config.toml
hidden_size = 640
intermediate_size = 2560
norm_eps = 1e-06
qk_norm = true
attn_scale = 0.125
parallel_block = false
lr_mult_o = 1.5
lr_mult_down = 1.5
batch_tokens = 131072
train_tokens = 628300000
dataset = "wikipedia_en"
MLP neurons of a small language model. Each row is named by its layer, matrix (up: input weights) and neuron, and shows model dimensions 336-527. Each number is 128 + 32 x the weight over its row's rms, rounded and kept within 0 to 255. Numbers have three digits each.
After each neuron's rows, "fires on" lists the tokens most often at its 100 highest values on Wikipedia text that the model never trained on.

L6.up2107:136117136161165096115104113157118135167146073135072144173128131158131138144080127131091131221154115107065108128095138158138165086105110173150159122098152117148079076157127095132147117178113118099142091138192136172134136136087093178054126130150114118105116173071111140126156117136115145161100111107170097077171111175122133149050156067119117137096160127125109099141085111154111190094114177161090144132152123125130155178145162115135127143144211166089139138135111155129142160154100152152169037102088137136108161088124132101126121092119119124145149161145144081124162128111122119167
fires on: " ", " the"

L6.up1807:165090166188061165150106098100125104080139085097142152161041129121089110107165080144109137148157072054128158161190078163142175088106072061094141115091160099111147140138112149096135142125169109199137041136106103169112145177112157153127100164087135142135121145040095082120168132150128121093161156134106107107137131110191082114096127138069121126143098110132162144166069085168189197093132110096134141150159127166096125149121143149144144081151113129097138171140131113152088088096117122155129069100163124084162143122167093157140120158149120084122194131103121095129127208102147156198
fires on: " ", "–", "st", "19", "-", "\n"

L6.up1471:117154095189126061139155139100107102101157094157139096093075160162131130106168140166031087116146115089140130073146127166129140146097174118107111150163133124172103138119111110110104101163159161162131122194153127117096157150127143195133170104126126139154077070113103118129083118179125111151130185167109148148133163083136184163118157164132144116120173161127130096151168155154135151162157165117116130135140107072135156187105121187153131053143098152076178096132122157127135130049087128093134096133145117120062116094103068156167098186120065098141160122047110113080158101127108151068
fires on: " ", "20", " |", "l"

L6.up659:148146173081089112150146176144118147089133081133143116109050111091167178176092105128143138130118138136111111086174086086162102168156136162146120144164174094135153178071170047079151135165101121127135177106154097179164064111217166132118115128185178146136098071064142121087125162138118162136099151159099152143098128151099163070149145122123153119129088147150059127145142096135147155124189111171099127168117163063107085098119183160099137105117149197119125145152111149088115163146158124117175136153123085154107112153119081185139185123178135117085073131147113089110117154155165086117
fires on: " (", "\n", "P", " |\n", " ", " |"

L6.up926:137101157059096134052163113202159121123141106126127134152142077134141097106111101126111161149226138117114148089155107158108192198070124131119113158104204161156102125150080121169072100105105075109140119080129130149111102133171137081136107092080123069129140132085171106146124150164120136111093104133163152145101078155104093114072143171120095154071072149096048122132096110164142123144130139092136078126128122183081120143134167113173124191189135123189109123098099120082071150087099158119123206140145143172141087100095098151188149144130130135117070079115162117117114106138119120179
fires on: " St", " st"

L6.up1735:170110176168121212155113097150143126095153122123135129090133102118101132110116126106159185210075091132127175125122086117166136179139091117143142140120121130087094046036117177113100130105124138054161134152092104181110087098161152208089141138146059106158070099092116085114186084084145161112118142128144168137131159162186132118061149128133116132171151190187133115087048158132110111154151175119067156171073128149111099120116061103153128194116114156216081100136116123139157159177123139066116072104117151096100134133091147137120123131182108171116163137099126138123108117080117186150
fires on: " |", "|", "-"

L6.up661:111124157168159113118106119148180134096095126152151097125137170148133100140193137101134107175088090080116153150148114116134077108128117119124202117209138128158160121107080180121113149185104149123118055181158120088140133060147183097148184115117045104140109151174105162124112158116125117147152154120169100138119168075123176146136105161121131113149146172109129156150109132090098138120205131099121143064176153108139145211208132062124111118105120099088159101112033144155114168188090115146153136122130077127121152088125111128166123092095161145141122186140140105126126107081149113136
fires on: " United", "\n", " |\n", "or", " World", " "

L6.up1193:122132110107104137108104120079149106100133084007084139114145091181127164134164133082138130124147146151146130157123106142120092125114081132152133153083096128130183170143116100127146126099187142114131153163178126087178132135159072099194115171161156085077136086179168106105141088159131126109093101068132129109154109096143078082140151139105107118138134066106100129076117148082097126140113147130173119197100114148100140137171130093150176142109119043146205153110173137079112137144133133129079122147150095139105104119117123098128109159163156099095156133212169179161060107111106137151
fires on: ".", "]}", ")", "\").", " \""

L6.up1278:130124150092131143146108126162053160191111114083116185143129089147113182126056029162139063132144175128161109163112097168122153139117072118126120050087189098150120084176077142159104093199126051121088111152112105098192159118126110154174109141137170153184129149091086136143144147139077134150132152092134136120149148141096124169114114147084130083096127142101092133142132116082122136094086110110091149100109156062132135125120143154117181176194135152133162166125151089173134206153142121141167102133141132107121100181131176089171115127100142187151217102127155120184099119160158157132
fires on: " ", "Am"

L6.up358:071201095162125161126138183172085119153099121145097104118159132170124105121097133131136079081080148119134126123123135075182105180109025126058091101119105136180121138147106127092126135164113189123122087078141167134189132069170134078092148134126099096172118114095165122127103160139164064167108160110139104125149091102126132146125086130155161109128167113121180089127166112078120119144113146139117052125151169153150144177117177124123119145087126132138153133156141085107129157074150140161117108144079162126130166116142113181111121142132098104101143174086174142131166139080121105142
fires on: " ", "19", "–", "g", "20"

L6.up474:099134155127186128100103115076079107068093140102147062088105080172104117113112092125104165114100209128116128181151109092092093111071132075106199170112145102138136080125138126145115112162102185141119129092188150125112149119155164091152149104140073121127179096127106123084106114141075139156116140105183114166114183118212139091153108134087068176163113146158134091108102127163149178178142140073139132149093121102098126154133105106166174151136121206095155152117141191149162139134158172108146165169108142159132138134068168187154151114179127091111136196053077112169133141085149167051
fires on: ":", "===", " and", " as", " with", " at"

L6.up793:148104133172112127152123094186098109163130127138135135156108080213093084120151155164149137111146148151133075088160140125133114044066048170137134113200088110123146085113108171189141110153134160098115194218160126158163137157152084137093090153171060172115179084123088090094162098128096118119127114119128128073144111109086101165146126152132141102091144151123073118150149156161188168125067122149103138126125029126121116137078162112183124134127081145156137093163138175131121107118095090102130119107182067129122165120106069208134104156123154124116160127104105143091128168188082174101
fires on: " ", "20", "|"

L6.up1883:070153131132126156139150080210130091103067124114120149155131099113141098125131174093216154168197120086125153128129107114136149119176196126162122144176119086131154138140125116118123090158120165167127135118152075154206130154119106144137131145136141110131168102115098117137136164076157098086113194133136174138100160081110104158100147107146175142179176149116168127121107097089126117112128124087145130117139112099119148126056139109136136157121137123093160139107131152123096088158120083108100145076058168130052125140123116083165140089128113133107163139123099125136142104084175165143
fires on: " "

L6.up601:126100169173115097127136155139108194127114183117185110081092119086096122146134163169136056060117150133122068156110165169100071117135102118183127113122136182206057184157123128118144111108116145108114150163167117145146114171139146174111136138103109139150133098193144158155093095162165107186161099104079158149181104106123100149142153177097125112136091096091125083136147088079092098159129094110146164096092133067178089180162146102182155129143103146154099145148187122132147131073131105079117093105122156156073083110074092186177133092148150164105164151134141162064117115154072106134
fires on: " L", " D", " M"

L6.up2138:110125139120148135115140086149119122122098075120128176207092110140117079137138124101094176156151154093077161099142128138136103051118140128193089178143160153098082112113103163117154146075160173074047118079166113126147109155138129131127099116113083135100084107112138162150105104068102115128125144079155082101197183090088088155141171116156200170108185134153096142139144118166139149083135102163144119124158150185109126100053131136175137117048150071130176105064131094124152131098127143196108124136130174136092095144070125123155143158165123139056132114128167090124095172145136133135
fires on: " ", " and", "–", ",", " is"

L6.up911:103113141098085187138124126067098148125135146133135125123118104146073112170146176138104122132206167115122175010092118072193138148153166149149150114169159147170170127112097108102089108152108156094086164154133120079151158124138152083130114119153105049132119170106114147146106079135151081091179157083106116085055135112096097141078138179178100183154155128106145145129094166212117097147146159053060131133095140159110113142108139134154102105103146150170081158189164122144100111100156151163133133137153077208150135133107105163140152115141111131158110183163125093133198164084119160163
fires on: " St", " st", "St", " Th"

L6.up624:114133105115075129134113110113133171155058112129147154142155124156102128119195107124149116145117127079172137133098111164102149232085126186085175146186143114111121110093103102165130188145187039136119074105058160084161160112164157125126140144130124088131163177121179119172168088133084066167105097134140114061089116093123146160176101147071087180134111113055131161134154136119086184095196119125131123045156136169164138164170120090108134109125149145082148132073166153151125126127125118134212129125131146140102134169134148168161143151132111185102067135175076132168147109090171151205
fires on: " ", " October"

L6.up11:076161178071184184128140096107075102131105141176095092156137089144158159142106117126163133164127166073156118156172083159104103147117107115163151114114140070167099108122083126143136114137099131146135081096126111185188154186125141144152173160091125144138087110146079187146133165131132108121132130161156094105117119110133105087097130053117138121161142160127142092163129076139093139153120076148145106132100133093158061160107143122162144191074110103122096158151173139121106106118160122100163134127127102100026073095045138130103110136218113126135139147151148141107118146058160112032
fires on: " L", " Part", " m"

L6.up1949:094135158138090198120152162154166122104140110175142125101070135108110110110140113113106147077131162158100147113137157101147108146109136097141130154224126158180186121083136184182114074157136134141152152100069122114133146116102101109137149129116124049083195143060125099176159134189173157132081074067087134157155112094147126100186122138162086199103127147086153135113107091109116087112119139097137154102124129135110123121101120105125167085172073115116120120107086136130092147102093093079137123112111145169160173162169114112109161178131174095092089106101125136132197126095166209096
fires on: " on", " in", " de", " to", " On"

L6.up1903:096135109075104128137153149112142110041160105122211076089092074140127204117113126048152125096141104126157164138140124156096113107130126140095145203123102103113147170183100162125089202065158123092150169130136123162086104123117092094105086167121128126127109125165053106098113118145110131113159104146120078156127088113147129114135124183148036143177148141156164146156153122038141229153137171141093091128163117136055119079141158114138117147083171168139103173152154133164130181142091101070112159122108115139159129080159150162123130139134116124064176154078087066122102109188150145059
fires on: " at", ",", " to", "-", " in", ":"

L6.up1873:112116157104145102136172203179121173171072156120136096142116139121127109108138163135146079072114158106115124120135090198166056125120084128146161169148110118096085144101139089072091187130098129116181174186127115139140071138137105078125191138103099115096102117106085149135055154102172108104147130166105167126122174154156141149078140147166158087167163142150147189111231090187106163131109109131126124195136109130130154122103130103100122094179086094109099073141121137164113172054126117114098112180105144125130179180059149123131148117130111117125159112157097110165124131108163130091
fires on: "20"

L6.up308:154113143176151192130145149074136116131113182090161105108115106119116140127096168145155014122097122196157178106127087132146120123181129109112089070117122175091155125120161115133110133209126121171130136102126102136137093161177108119122069096103152122172148146139100154177123152140143157094101136121118122105131111124120129109140123153151234107142113145063198111164069153115142126078113133082162141102076171175165198095099099137174091146102132120121106169090116112135128029138072110127092155156116125082061136098116111157178173080105163194124102074187124166143108174122124140112
fires on: " ", "–", "\n"

L6.up1592:147159192102182180153134153144138124167154170148120164076129112144082178118106130116055130149092119124145098114146132101108091124116120125124101134092170113181119106066190149125126094104110105178139111130118107129135182177117137131081162114113111135101167122021082119184125124162133130150095065149118194158144075164094126088086111160110083148086143119125158148135158176113107085157126123152166107115100154129135118095132129107118142104092117193111109114091171117144196147116114105028113088092129177140144147180122156106125139129085105102190188181108119128157135131136111153108
fires on: " on", " F", " in", " to"

L6.up101:109132122148141137134119081105087162171178084113147042161070106165126123054163119137113111049197162125124104186194146175104171211154061078146126143114108146141117109132145144134065060164127073061127164024150126101151137165150054172143087114167156098205114065145181059117142061084106126117130162108184122119136109142084165112104090105146166169180138134107153114137112136137122115109102126100162095170139172083176153157098151139148061158135091209119123136173156099107163103109138085168079098135190150152107157112130137145129119104157174133113130103106115105136086154156132078081
fires on: " ", " years", "M", "."

L6.up575:102127180143108182145073100168117084161078180115119120124146116107148104109133143163192153155080141123117172097174154043073116101183100128084104124095158094147121146102179091108134181133094107133147185128155094066182116096159133090127116107147144040179152097113146129093202195081180166140112214125115120114164099105193169110109159089128140098140134110038119153140144211142095123121155128125130155149142121201151161134082162111153126148093106102150086142111169117087166125152069190119120087086102126126087091117119150181125104121081069092105093115089182144099129093174117104075
fires on: "19", "18", " ", "–", " a", "00"

L6.up2462:057166156093176166143133066177109087129133112103105106102144057130112169161067141100107167149142154104102162134183089168089150162175091141133135124104133137128115137101120196125126135134096147089095110117140140125131126082158144162119201119141128108156132133125093120060144046107108138126125092097148131122158203110164154066111062122114132159109101112115151105194107083133155147156124125159143102144109163162128081133138117055166140134132170132103148135131151193189140144097131078096103091085135131171105151121127157137163120129106154147144087121107092117121108135166138117102
fires on: " a", " m", " M", " the", " in", " mi"

L6.up1922:143090120106079163067160122109149140138111149124179152137098091144107162097053114056135178141162139106139078102167139095137160158144171129161126098130124122116078143085122068117124165095100140099091100099168128100096057123114070139166119200114108141080096117136125145105115120123067155109122122153153128137145102038182148103121165128072102169112158140111155093122179060092141139125094147125144141148084114134163121110087093138134086124134145108191060126085155124152041113065099083127104108137167151110085081122134109134126124123080113138111085167168113101132134151151136085173
fires on: " s", " music", "u", "S", " Su", " of"

L6.up834:119122125096163188089103157146117150111055125069142128097126117182130107143108127133148147142138105190155156099162099082074155138127063124162111145092130161094139111145105085127074119123223143119145088110141115147094183068129130106170143098094105104222096092156132156117093104125160202192174176134165094209144075124143095125108126135203165125190099117097216121140123116090092145147107155104106155124099144155112221165173131133171119137218124122101105141157200121117120138116115130123095111147150092080156137128091111155100151096163129140161126141157145153073097105102159130128
fires on: " ", "–", " of", "ro"

L6.up209:109142167139136165136167168171156089114115142107163118099143058133149179135077065159123187145116184141115133109128133079121146111091147145199108085121147093139160148135139180168131181141115147136127139062153120080109119140152170137103158114127082099149218140075097114125132143124086114136176115123128164111103164072154129148126160164078091130151166134115124062132144119161144096123087115115113122107091157127106095103052166098187138127130133180096150110133135167145128136168163162094091082172176160160111154135141088171129110175180124074140168156120174111143181083073164173108
fires on: ".", " in", ":", " |", ";"

L6.up2344:108106138160092161121107142147125071102127150149140142121117139165118135115104127130094137131116101098168117136152134124135168105163150153114152114156120131136110143065163164124109105223111118108093141139108153175135084126108112113142126111149095125095159126145133114117099094169101137104112132160109109137153132169161094092171085134209102159132174177162110127114160094189122121134093146167184059071112098174101116135176181110105084208060113085137083114118137082128159196182141161104143080112166118152143114143131128131199100136169194153108157179144109065137139106126101077141
fires on: ".", ",", " "

L6.up338:174078138090056122128105081089098154148126162138142146090145138150197163137150095122184105108139105129206156144140151190172236105141143079072147137119134132168159149098057110146147143115088116134142038094094137134119119081095143100129116092141157108102137113098143114095127178158128146169080134203150147137101138152138106135197164170121127059097065139045127157156110173128156142115111160141110182127182136140131112115149142136079143144095136120126127172148074119172131099098094109111121149152131140114157126139106068192149105156113163094152104189148144112160093154171159206126
fires on: " ", "–", "20", " and", "19", "\n"

L6.up1766:158139159121145107140158122185145067117181129163157206084140101113124125151121131141153128154109122138109136149155158134134137154152061108155099199135163108125086167122148125141086130099189157141125166102118177167114071104172128168102159106120127165133153160143150111132155166148079122128141089115147115146106165142151112165098087069097108122100096129137120062148126110100139141164138074168128141135109166097112197143128122077133167107106106150102093122148190147103080169096167121122194147168200151122125143123094115082190192106091153127114100164122134129147154153110122164130
fires on: " |\n"

L6.up875:119173134068154169118157088185118103070095152144064120106115142128089117152137170138148177101178124074098131116115063137112163107166131137150102072136135142114041160134167122135134091171112107154212092127139116127136187086064154143092109179088097079124171084168154099097132161146151192147126172081095127088092138106111129105163095107078121103132110090145134143098167123133056147152121103171148122134147128114088080154122131093115190102110127155142120110106101155103044115125121122097135088107128119131136123132082123083096138124135095064062158164095127153115129139150066149109
fires on: ".", ",", " ", "-"

L6.up1843:127098117124116125104083142150154110162089105094108101144143146075117088211122170108079120134134087166150096133067097121128161105113114096138149131139097077121115182148134194100163128101147145196092173129111070153181102102125148153177113117132117119122161107134134061126145090156111112139146132146159144107163155174087114131197111176060091075139098133111142134121119086120128143139139093081129176186081165119153116168129077102164116146164140126100173143089138135121097151149147098176149137071098070136141090082101108110177175110145111145108164100182142076147128097119121101049
fires on: "-", "se"

L6.up971:037139152158143153075117126128151072098112136164112100115118191150134140141149114107125144139164099115172143137075134130089163104080169113131135102115116142178137154107101139129144143100068167131142112128168089093110125080149126177136139128117137132133183144106097123128166161123126138127104123102135101163146146137159108161131080140127100087178158053094162143123118140119117102142127099089084139106115136168115092087140147079136119181111125117163149143135124092186120119096111150110118136151113068185170120095151111142052130096092142131165110147118106136136152146137158117152
fires on: " M"

L6.up2070:086217128122202139085080078161105172158059154075126153130117096167135114077188154101113127125112138103102113181130129068148132120135118109158131107117157156109074149160121105108166145120138159104115180187168094092168175111108189145079147110170111103093161082129134217082154098099094132197121172113093117132164120082139132087147136134070116112122109136178147102043092124141130102139152145209076189110141157133131150171124123101177092157118170045149117079114134181127098136141157104106144136056103092146146174056139164169103132135090093122108135173081130101123167131103140163085
fires on: " ", "-", "11", "18", "19"

L6.up1460:056144160112154103126067138123142164044153107128075091089188094124201154169151104096143161141119119107150165128150058149101110089113161136102115146055146154151099096147113104139133140095090148101137112108150101099122185086160123200146132065172073149135149111126133108131109147095103111109131144095166113139130136135192108108153095119167143134161154100140105121052096143134156118116076111144104124160071119088090090164097086110147129160206109186113150178128123139127117116131175156172168159138059111161118097139103140207155163125139130106126131095122165148081162172124176145084
fires on: " and", " of", " as", " by", "ium"

L6.up1321:143116074179117150173137109081139115067138121169127189074133122122132114114147114113094166124173144125162121163127142130128148062145158140131150103212102161178103158112121096104161132137142118139174100119125121091089156149136117158112120134094136151097129063054164111148100151150093122075127160121127123105131091132134134161110142077154152111155141091218166092132145111187115157148108148076128138154062133121098146124132143099157142153081042112104126123147121135102124166171112128141134166104121170075135150166132165126154105197111107105166122110114142114135114168132136096091
fires on: ".", ".\n\n", " has", " and", ","

L6.up1230:127139118088150085100140113120117112132144135149093135136139109080116119095093083106151092084120131103071071104109101071122124093165079081103152179141099155121104135138084123145151135096087083103154168106085126108161134153139139146122119137153102141109096142108111169129121106068131159163109139086166155156124171079110154179188104187106124119159132147130197131150146129099111143070135144105110105123141159151186114132143126109213211196125099161125169128115099107131154197092078162116088174128135089164165156060112135076107077097096161106202185085084145102092173131137120120157
fires on: " ", " −", "ish", " M"

L6.up2079:131051139120135097143090147084084132164090133118128104161083074163107160167160138147113096122146135168114122123116214080082120157127102134092160124102103201141103109142198106108173148131112129134123118145106107139128178142157139141172132123121109114155119170138203120113112141071120043146145050152118145155141094128118194099149131130166108130183125128164138099102177139129157131150081165147119160147135089144126065173106178114106154110081107110107137175155150120154164063146141108136110118112161105164128142205151127119111124071151106132103141137110153110177116091067129101111
fires on: " |", " ", "|", "\n", " (", "%"

L6.up1550:111099120151122128075116106129115065159093111141150159097073161119112150108203095135151141105153049108098176107089124091114142160158188033124115205146113132144178109145159092129137107053188055087137096154184072097128148168185158139086159137056108097076145186127127163085093164108139141145147195132118067126110142131097119160097126108135123116133074144176112145127104080119099168192134176104077085107124121124090060176179148126173127159142096130117151131164118110131113159144171153122156150135119117115158122103116135121106224122104079142056099126126110155101135172073072230153
fires on: " |", " ", "-", "-d", "\n", "d"

L6.up1320:116128131138120171095118170109128131115095106134083142176162144184130164138099140135108147197119078066101127160148143175150184115127136055128138167114096125169099113140110143194142096108149180140121118114184121092117082086116137113165142054181073106121192149104138072220105142111129153155157115142137131099112189082066125090146106099160148127176145152121133118098068150147111104134122174109143079136165150165109110146104090094138152102163084125098119125078067142169135159133131101153125117138091144100121132120127063117138144126133100121174141158166155151159104134126178147205
fires on: " ", " as", " −", " |", "-"

L6.up1169:131096101116122110094095158153068133147129162117138120094168125118161117101116158093173161191130127142113123111176175131082076197141114085059090110103094184117112122120070139173120161136060161100117136099152125112085145115142147168130195201154090084170156080135113136148119155178092101156135180129075185143125098129114138077165049128121127185149142095134160113144100109138174168194120081165126126204156034181096158075148163095141173140119146144141076105128121138112148123066154133133101154142083144173094111162205132125130142148165115129158117143096179137145133100207167116105
fires on: " of", " in", " as", " to"

L6.up461:136129176092137148097089171134113132143123114087101063150103141171154151126081136180085060134139059138163160104153120107163140104129119107093144131151149144147107142103162120178137132151155132135091057157128106123144097104167139043029063039112105121146088137069142152138183155102133057131119153142096165086172118148104100122169121114132113159126109070145179120130082131178200079154166056082130128092128168165092151174108165109162128120096123142171089123090120091117111086070050088159128082158107172130114135169072190169083115145135215159109119182124097114148128142189148076142
fires on: " ", "–", "20", "19", "\n"

L6.up1210:085115173139138210137139128120123137130152150130119124124128165150171159157148087128121122191136142150163126144134082143107139092128138170141154181137122129131099130152079158113083181126146094139127100138162147172167146130126150163121098163105081145150083122088108165119149113136100135160095151126146155100116089099181143106165126140136097062154116162084132143179173117125089193124154165110135100173129119075147110157143130113109131155101158099104172162166082117111087132176134126127136093160118160125128106126160130110211118113102118184161107174187170078137098140075133150131
fires on: "P", "–", "ep", " ", "\n", "-p"

L6.up990:093113149082154094149141125104095118145149180120105170142144092113112149096130086149169157123122163096155074110225104120117023171126138176151055132135111100145083086125114093110090144132111136114116129148154082126118164121116162117096175199109122157118117112153043122115124112137064118155166127094100102141120132196130127136121112120095150091154143137184143140141103113140082057155206136113108167138103105152145196164072092078157121038130192130139142171171171144146170141110160150100114103159174171090127128142107133067124129149153105115158152104123140192154157145152124119143
fires on: "20"

L6.up1235:089089148127133101117153120151152122134157123110182133155115111152118121163187078165147166211157160060161081139106125132109109129148097176157158149114168113136130107132103161107134123115154150142099101109118144099068113139146139142132131099137137127214085074147147161158145120118149098125142145121149157156121133103095094175097106182123109075112162063149131113107145107147172166168098166144136143152104104142080132147164119044132215075121137105155146099105089123093086137094082088123162148145204146148081161146153118179090126184085100111168132164176117084124179118067182121113
fires on: "\n", " |\n", " (", ")\n", ":"

L6.up2492:111128134087110142137064191123138108166117143115124133117137107056135137083142081127133111136157096141086197127146138115131120084109155145185091128090128116137150141152135140110046143118134136118088127100201103165163160096097163141071175218112162114129162136128122164142102135084104108144152092153222121085166162145109097102193093112105096098211212133125106122115113116160115131134168141052169153088168094133136126101157151112109144091113164124084108149130090115153031160123112165102062087117137146104154100087109160107156150137173088188136165137127097106141158100145145128109
fires on: " ", " of"

L6.up2191:149081161072198040128142158126069149173127092148140120129102172064161076089130145165140145077066148101125156137129096151164123135048123099152108070145068097138137124136155158126060138161075176149134141117117106141145171059162079114142127142075106076090063095148071131144107094140172106157113201108169122100124151104116110111111128134122173110140164086130132140134120139121175131043172093134130161130143104173090153091108081165174198120157107083118161175154122144131117105139133164096172107151144139111109153106124155141140157126113170112059147123121085128166144120223128137148
fires on: " ", "20", " rec"

L6.up909:117119187128093170135183113092143131093128071170143162132126173210112048115156060067103123165195138057117073150147070124105135170120161097103152137141111164196094115146177086089138088128143167138106143199097110102134159164165100091104125182152081085152125098096135113136150154147083133112176073102166139173027151106119120194096105105166093186085171201103139123146142153169101079105098142090099149099083132118144143131142143055097101124127139141136134155198145096088102145132169156102103139109138091148099160136129158118119139108126110156182101114120138143130109151146168158181
fires on: ".", ",", " ", "8", " £", " $"

L6.up290:191138131100111117148125142113116099073103147173123207128166127128143117167123092110168200124180118107137141131094183118064156173117124156150077162161089043157106138101080130103110140156136109109156148093174063126121108144175133108139058165108115096150084128104156105151147099104113128139135112101144140112132127120118111136135171099117089112108113120124117133155177096081129187123119102079127088088207138129130167177134118157120207126134117107099139075126098118124157106121162143103201142106054130159137139064151109155181132084152164106160121113150172130150117097100126097128
fires on: ".", ",", " ", "M"

L6.up1234:116199149123155123187089157124058174170152118070108090124025162160117099157126142105141145125120195130136105138118071118086139176182103164172130120062099115149101176155198150115123122069128139104126163128134155170134143096122149112092167147102180166174142108097162134159129089159114096115123117118152109141121196050081164114137088120091151145119089117095141143095110146154094142158203152101129099149128136157153117175069127154175105141118093196128127106077167124142106112191104154116096068105082118142140108104085145187159089104163120125126158081088168136145067139146077140152
fires on: " has", ",", "19", " ", "."

L6.up947:076079185153171150162145101122136093055130141140155105144150066105124149171073118088127095181168138146183130113110096108111098161087137141077160168088147128167060072133153145122142105097133083068113164150155121115156082166087094186173176124105120177056153161086147124097102115143082112145075164182121147173153126155103096139115118091140128089111136158167108152124137087172129129172128193111162111087160099099163158171124110162121085096092150115140141115125112123133165142081107132093127147042159107140147142131106150074104177140119155148137130121142108104206141147142065177193
fires on: ".", " "

L6.up906:153118150207165156156136120139106125140072168184067128115094126133127158139132145092141082145109111086095136132183121106110116124156152123095126138102141107101086171038125113096156108114111098140038139133101091127101126062157133122119129140134095105148119101097109177102091123130129039140106205119159205131090186147115124130103156127173071100104114160146138178168121083080124097151102107158105105128129041145090141151168161113076152156162122125158154077112127133133140096206132155077121136078103117162094087136151087152143116109141105140178089116094087098110051130080141148087
fires on: ".", ",", "14"

L6.up1307:096102128166127143122124107134160069143201113118156156119107157094107138098141088079154076103098059109166131142074123100113119117118108084112150167093144140120125093100105156124166155080158105091144155145129130099149094110118121121135097106173126096099094126108183068090139137143075143122073135060155071179165124086180088114176128118111139064080145203104157184086106140134155150182169143089121160142152148158171108120113099076117140146102147086086109118108198148144116127188110080098158131106144068129101152113147130152211159187122108129109157159172093155233128129142105136125
fires on: ".", ":", "-"

L6.up2066:076138129118171144154152230154119133173158115096106133081086110084191091104140097098149168109106105146121149133074190091129137120116078134115155096113136103118160157137179116128163099142082182110118159126182103091185202098134210159115186126138175145146127093111173153105099132038084087088157101104148138123132138188146120118091128134137096200083174122119116188184116134168135096136085187154116105141162056136076202145102170115142133172066120107086117073117119166159154135098184088163102166163156154112136115215108104086167133205136123120127140108119135106091149139102166093172
fires on: " |", "|", " in", " against", " to"

L6.up1609:115111156129173093077127092102127125138129137146114114185137116160119117115155151113096173176156088100128113177078096135074099132153166138154108087144143124115097138126106107084168106130085162130150111148126082191131154121107123131121181191127169127139153099128137152134060169168068088154101166145121104078164191162114085099163188170135093147140167118131163126131107131104098097167097114135122142097129109118097114109177156161056168152134140082131077086145052100216121134104112149149128112088056154136076060087136120169146132133172155131192103127150109077116168100112053133083
fires on: ",", ".", " "

L6.up1226:161104148167158135141090187092062108081114185154140129080152126100127134187127159155108044090081127186138121099148168130100099102140156210170143076115120123162094105110158116135121095114158082128089127127093116129061125109141119109117146184156156180137122137135140088181133168132097037153142085092148115081065130145194115143127124140146184139154111120119143143153114109193129101095162101138111113138186154138138125152102139123169148086085160189178166148122161119130125129126205203122130174164127099167079101111168111154065140123161117119137118145184085121157128112148125110081
fires on: "20", " U", " for", "U", " pre"

L6.up1085:127192125108097108185154122111169108147060208083121129125078108132065127061152163166138096100173209116154146136105145133135058120123082124094084097155143154115158166159130114095125138097126136166145118110139142100127139148138119113072159212137132123124154148084152161099153081108168147128114179143105090165081162112186132180143130080068111055105093113152193072138113109088135175096062158143121178169108150144112160123094168102125153160106113085164115126062147074105059166171179197137172138116103144088156136107129123167108178155121054138100175160156072149137198122143139137127
fires on: " ", "19", "20"